MLP neurons of a small language model. Each row is named by its layer, matrix (gate and up: input weights) and neuron, and shows model dimensions 224-319. Each number is 128 + 24 x the weight over its row's rms, rounded and kept within 0 to 255. A neuron's up and down rows have the sign that makes its largest values positive.
After each neuron's rows, "fires in" lists the words (lower case) most often at its 100 highest values on Wikipedia text that the model never trained on. A number after a token or word is its count.

L5.gate311 [125 126  93 108 130 131  84 178 120  89 121 126 115 148 136 171 162 131 145 117 129 142 168 118 167 144  82 110 147 133 107 110 186 135  99  94  94 146 149 146  97 130 105 105  81 156 128 120 138 143 105 143 131 136 167 111 104 133 143 136 150  94 135  95 160 138 123 144 142  99 169 146 123 153 114 118 152 117 179 124 156 150 111 109 125 139  99 151  97 111  59 146 139 106 125 171]
L5.up311 [137 127  89 125  93 134 136 121 133 109  92 133 109 114 120 134 124 109 119  91  92 129 110 144 150 130 116 151 131 103 129 115 106 116 137 131 126 109 167  83 128 155 111 112 120 111 165 152 145  87  86 111 126  61 112 102 162 113 104 129 128 147 155  70 127 161  98 122 120 112 102 135 182 129 129 174 106  97 127 142 134 131 102 100 142 109 138 176 159 154 135 191 150 113 130 119]
fires in: "of" 28, "for" 18, "to" 16, "and" 12

L5.gate657 [115  87 138 131 143 123 143 116 133 170 110 135  99 117 167 124 101 131 176 155 152 153  89 108 154 147 135 126 106 137 145 135 166 118  99 113 101 111 143 128 110 118 116 143  56 117 121 138  93 158 132 126 170 121 146 148 145  92 151 104 141 122 146 111 149 147 130 160 104 122 153 139 169 130  90 150 148 141  87 121 135 134 105 107 152 167 116 102 173 110 126 126  91 127 104 186]
L5.up657 [137 157 117 127 133 174 140 125 100 148  81 102 180 149  93 127 124 119 138 101 117 133 108 137 121 125 104 113 138 156 149 129 112 105  91 122  92 151 138 117 119 130 131 118 118  71 168 106 141 120  91 139  96 105 155 103 136  93 144 114 150 158 113 115 138 139 114 135 180 172 125 140 134  89  83 155 110 104  92 117 145 147 137  92 124 118 147 160 160 126 104 108 115 120 155  96]
fires in: "in" 25, "to" 11, "on" 11, "for" 9, "causing" 9

L16.gate776 [184  99 148 141 127 117 113 139 124 118  86 166 109 129 145 108 139  98 128 136 117 152 128 160 157 182 131 133 137 123 132  85 131 135 101 103 120 148 140  75 123 117  88 120 174 122 125 103  99  82 139 148 155 155 152 125 120 100 137 126 146 154 136 147  95 156 160 131 143 129 134 156 172 148 127 116 118  98 163  81 142 128 114  68 157 105 113 140 171 118 102  85 159 146 125 141]
L16.up776 [122 153 145 121 194 137 114 112  93 128  81 105 145 129  83 144 172 181 167 124 114 177 102 154 143 104 133 130 121 109 127  77  97 132 124 122 127 123 113 117 189  96 180 125 145 128 128 110 129 103 120 139 147  96 106 121 148 115  72 152 131 143 107 131  91 109 140 136  72 168 109 159 140 158 136 124 124 127 146 103 115 168 159 109  95 120 136 116 123  97 105 133 165 140 128 104]
fires in: "the" 25, "in" 16, "to" 9, "title" 5

L11.gate349 [151  82 150 151 152 113  88 138 114 186 108 129 104  94 113 114 108 111 134 196 107 171 158 105 168 121 105 117 130 145 147 127  99 130  78 122 150 135 134 126 152 132 171 133  86 140 122 141 144 136 154 152 151 166 153 147 117 120 104  86  95 176 131 133 146  92 136 122 132 142  77 127 105 120  97 145 170 137 130 115 146 115 138 104 141 106 142 171 101 150 153 108 129 170 162 150]
L11.up349 [122  77 121 118 122 146  96 124 114  88 145 113  94 186 103  98 122 119 180 119 146 129 176 127 117 155 144 112 137 158 135 119  76 126 151 132 142 145 115 110 133 113 117 150 115 148 158 153 141 145  94 164 157 142 167 127 134 128 105 121 128 126 168 123 139  83 134 113 123 107 107 106 121 182 113 123 131 128 111 115 125 134 112 114  96 118  96 150 130 170 111 107 111 107 122 121]
fires in: "to" 82, "not" 6, "t" 5

L15.gate580 [123 109 165 145 149 127 110 124 114 153 123 126  92 104 143 103 144 128 178 138 155 141 151 119 130  98 114 102 101 120  95 141 120  94  70 123  85 129  99 131 143 122 142 159 114 132 120 173 114 164 151 124 147  67 143 167 169 138  99 119 138 134 141 142 143 127 155 168 194 164 131 141 115 125 126 163 143  92 143 123 126 117 165 124 117 145  94 148 126 131 138 124 136 128 142 160]
L15.up580 [130 127 180 157 117 113 125 154 115 124 134 118 113 130 127 113 146 132 141 161 116 140 138 110 142 102 120 111 120 146 121 161  94 144 135 122 141 117 108 105 117 158 102 138 118 127 124 148 137 108  99 127 133 119 102 154 135 131 107 105  85 112 143 133 140  99 118 120 104 152  91 163 139 143 138 141 115  99  82 170 139 167 156  97 125 115  83 120 117 123 182 174  97  97 146 112]
fires in: "to" 82, "at" 12

L16.gate348 [149 149 148 134 153 149 143 125 116 188 144 179 152  85 157 113 136 151 112 128 156 140 139  82 120 134 107 124 147 126 155 179 111 131 120  99 113 101 120 130  90 135 156 127 129 147 163 125  91 150 134 127 132  45 136 119 104  84  93 149 139  97 131 142 128 119 172 170 143 164 147 122 163 129 104 139 134 108  88 188 133 112 104 108 109 141 142 132 118 128  97 132 110 146 133 122]
L16.up348 [161 154 122 139 119 102 106 172 104 142 106 103 103 164 131 110 132 141 122  93 118 120 125  69 145 169  98 140 162 115  92 139 119 140 129 140 154 139 142 167 122 106 122 156 155 128 156  95  99 106 148 124 154 145 104 121 114 132 125 117 146 133 139 124 160 108 127 152 142 123 155 115  79 108 112 138 114 158 109 156 182 127 134 121 123 136 115  80 115 130 128 133 139 173 150 157]
fires in: "to" 19, "before" 17, "after" 15, "until" 9

L11.gate614 [116 126 116 140 105 154 141  83  94 128 105 102 192 169 137 123 105 180 127 128 129 120 173 105 123 143 110 138 132 153 109 114 153 144 145 120 136  97 167  92 120 124 135 143 146 109 111 129 113 112 139  75 141 112  98 131 132 119 128 127 120 101 163 113  94 105 122 120 131 125 130 156 134 174 155 102 151 115 147 132 117 168 141 109 112 173 142 110  87 104 132 111 139 140 146 117]
L11.up614 [170 120 143  71  81 126  91 153 137 106  97 137  96  89  99 121  93 135 108 152 138  80 137 153 120 140 126 144 127 168 133 146 118 123 134 115 125 150 160  82 108 171 111 164 126 136 134 144 138 166 115 103 107 105 140 121 159 125 120 130 153 137 165 106 160 164  99 168 138 119 101 136 152 138 135 114 135 134 177  97 103 151  90 177 108 100  90 144 125 149 181 143 119 121 178 128]
fires in: "not" 16, "first" 13, "no" 10, "last" 5, "same" 5, "t" 4

L5.gate30 [125  78 147 208 126 102 128 107 103 154 132 138 132 121 178 132 155 125  96 140 164 103 141 116  86 137 145 186 167 164 111 102 147 115 125  93 121 160 128 112 156 138 162 111  95 136 146 144 135 175 111  79 122 136 103 169 103  94 126 121  99 156 150 130  93 146 125  96 149  91 104 108 150 120 138 209 123 140 131 116 124 108 150 117 167 134 148 133 132 124 139 170 162 151 132 168]
L5.up30 [157  87 144 136 133 170  79 154 133  88 134 145 111 119 139 109  86 148 126 176 115  84 172 144  82  97  85 133  86 154 115 158 102  86 143 104  96 116 104 158 136 129 129 115 138 109  88 124 149 157 110 120 139 124 120 125  93  85 146 166 133  80 150 166 131 105 136 103 150 127  91 116 133 105 129 122 146 128 128 143 130 139 161 155 133 119 113 171  87 120 142 112 112 119 156 143]
fires in: "to" 32, "that" 11, "which" 8, "with" 7, "of" 6, "in" 4

L13.gate460 [116 176 139 115 116 151 132 109 137 131 117  93  98 105 126 127 165 146 160 107 135 124 128 151 163 125 108 128 106 133 139  90 131 104 117 110  96 151 123 123  90  79 142 101 146 141 178 133 133 116  98 134 113 147 147 159 167 144 116 113 142 128 103  91 127  96 140 122 100 150 156 111 106 123 114 142  95 167 139 150 151 140 137 119 147  85 122 124 170 100 124 136 134 132  98 127]
L13.up460 [118 170 107 121 111 169 131 155  72 132  90 137 124 133 108 120 111 102 129 155 154 124 117 108 165 162 126  91 149 110 152 157  86 112 109 116 142  73 110 116 145  66 154 144 131 126 115 151  73 116 121  92 128 153 179 145 156  99 151 173 122 133 103 119  82 186 115 168 156 168 134 153 149 129 104 139 101 159 137 140 146  89 135 101 158 135 102 103 117 163  95 111 129 147 153 154]
fires in: "to" 39, "in" 28, "was" 7, "on" 6, "of" 4

L9.gate693 [ 88 138 154 148 154 128 102 131 115 118 102 142 115 125 144 106 164 154 105 124 144 103 126 139  96 139 170 155 131 128 128 122 131 128 117  77 142 134 119 133 101 115 104 110 102 132 121 126  95 122 125 132 155 151 142 117 125 150 156 127 121 152 138 142 138 108 163 144 150 131  84  67 153 110  74 159 145 110 159 142 125 143 148 112 110 127 126 165 130 132 127 146 136  98 135 139]
L9.up693 [105  87 140 142 169 158 122  92 128 135 120 179 153 122 153 154 120  94 129 123 111  97 131 110 137 126 139 133  78 126 118 137 102 145 136 122 141 112 123 134 114 129 124 149  91 100 126 124 142 120 120 156 163 124 113 170 171 161 105 101  87 130 133 114 106 113 158 117 144 158 126 156 108  81 140 158 137 101 145 149 106 164 153 163 128 121 149 127 160 138 142 125 144 106 113 129]
fires in: "had" 23, "that" 17, "with" 16, "who" 15

L15.gate554 [123 175 118 135 139 140 123  99 132 109 128 108 155 130 142 149  99 101 115 131 146 111 189 115 169 125 121 145 121  96 131  85 126 102 125 104 132 144 122  98 174 159 101 127 156 106 106 162 109 144  97 113 155 131 127 168 128 119 113 131  95 106 127 103 189 113  96 136 115 112 115 135 124 101 158 115 136 131 158  87 148 120 150 109 130 122 127 111 146 121 126 131 121 135  91 128]
L15.up554 [128 156 148 128 114 124 105 145 110 141 190 116 155 151 175 131 118 125 169 103  95 132 146 101 139 164 157 121 101  97 117 125 145  91 145 103 166 161  82 135 141 139 102 117 133  83 125 148  77 160 166 140 109 144 132 119  94  75 157 136 134 133 125 102 120 116 138 119 116 121  99 101 125 122 147 136 162  78 170 116 132 145 146 127  77 105 107 145  80 112  87 136 117  97 146 148]
fires in: "be" 18, "being" 11, "get" 8, "got" 7, "been" 7

L15.gate544 [147 103 154 131 117 123 184 127 145 120 120 148  84  99 141  85 132 133 146 111 163 139  99  91 162 107 147 106 141 137 152 123 124 133  92 127 146 140 115 122 147  94 145 108 125 140 172 165 166 104 110 148 106 147 139 168 126  54 120 132 157 113 141 128 144 120 139 173 125 165 108 172 149 138 124 104  74 100 111 159 142 111 161 126  89 143  80 124 153 109  94 145 125 145 122 136]
L15.up544 [160 171 162  94 122 153 106 140 106 118 101 163 112 147 114 144 141  99 141 134 134  80 176 142 129 108 169  94 117 139 118 119 104 148 118 103 123 134 115  94 171  99 152 111 141 122 154 129  97 158 169 121 168  99  83  81 142  95 118 128 158 147 124 135 102 175 126 128 146 138 101  92  99  93 138 104  96 135 120 151 108 137 140 144 109 139 163 133 122 140 109 125 138 141 134 125]
fires in: "to" 28, "in" 8, "before" 6, "after" 6, "they" 5, "entered" 4

L15.gate175 [142 119 132 194 108  83 126 140  74 136 134 141 122 143 129 113 148 138 115  90 158 155 146 112 128  98 102 138 171 151 150  88 150 136 100 155 109 100 152 141 116 109 140 145 138 153 145 128 142 159 150 141 129 169 140 153 119 103 140 138 118 131 175 104 147 128 154 145  94 116 141 114 126  77 110 144 155 126 135 127 143 150 112 150 140 135 111  51 127 153 128 142 153 123 133 132]
L15.up175 [139 110 129 176 140 168 131  99 113  88 102 130 129 137 125  69 144 124  93 141 132 114 166 103 108 102  71 111 141 135 143 132 101 167 131  83  96 130 127 127  84  95 125 129 111 151 147 143 132 110 159 195 119 130 140 130  96  52 115  95 130  90 142 122 169  93 141 129  73 102 122 166 131 126 149 162 124  93 118 149 165 155 130 144 170 111 118 115 155 137 154 150 143 106 112 115]
fires in: "in" 47, "from" 28, "of" 12, "through" 5

L6.gate572 [112 117  84  82 110 199 128 125 125 152 108 104 124 141 123 128 113 107 144 157 163 140 127 159 144 182 116 138 148 127  85 160 103 131 117 136 122 140 138 185 142 111 159 129 182 170 141 130 113 142 106 109 121 119 156 119 141 140 124 147 146 147 102 100 106 126 134 147 130 106 181 192 132 132 112  77 165 142  92 147 111 106 134 116 117 127 148  90 113 134 108  85 141 108 162 121]
L6.up572 [ 99 101 135 100  80 164 117 146 106 153 115 107 102  81 125 142  89 123 150 156 127  97 126 116 110 140 141 158 130 135 137 131 110 157 131 108 109 115 116 123 154 114 109 114 126 109 125 112 104  90 106  94 131 157 104 127 152 135 158 110 126 157 147 114 164 112 117 128 134 123 152 113 129 144 114 138 116 163  91 143 141 110  89 187 125 133 126 147 114 116 129 123  95 184 126 128]
fires in: "to" 37, "not" 22, "in" 9, "with" 6, "that" 5, "t" 5

L13.gate904 [114  98 161 143 127 119 116 134 121 129 128 141  50 126 138  89 139 153 132 125 126 129 105 178 132 115 104 120 109 134 138 116 123 108 128 103 112 136 109 128 136 126 137 135  93 147 119 166 145 124 122 129  88 157 101 137 168 131 125 150 111 159 117  98 100 152 141 147 170 173 113  84  90 144 113 127 103 151 169 112 141 108 132  84 119 100  88 103 145 146  89 139  83 150 134 159]
L13.up904 [125 127 149 116 127 107 117 142  92 120 139 146 107 158 122 123 122 130 132 104 126  85 107 114 127 120 148  95 118 105 139 178 120 160  85  85 115 127 163 141 135  87 116 115 160 119 107 161 124 133 144 134 153 156 107 107 105 139 112  97 150 158 113  74 141 124  95 132 139 103 109 139 127 118 139  68 129 144 126 139  97 135 150 114 127 146 112 138 138 162 176 113 139 146 131 157]
fires in: "of" 33, "in" 15, "to" 13, "other" 10, "on" 7, "among" 6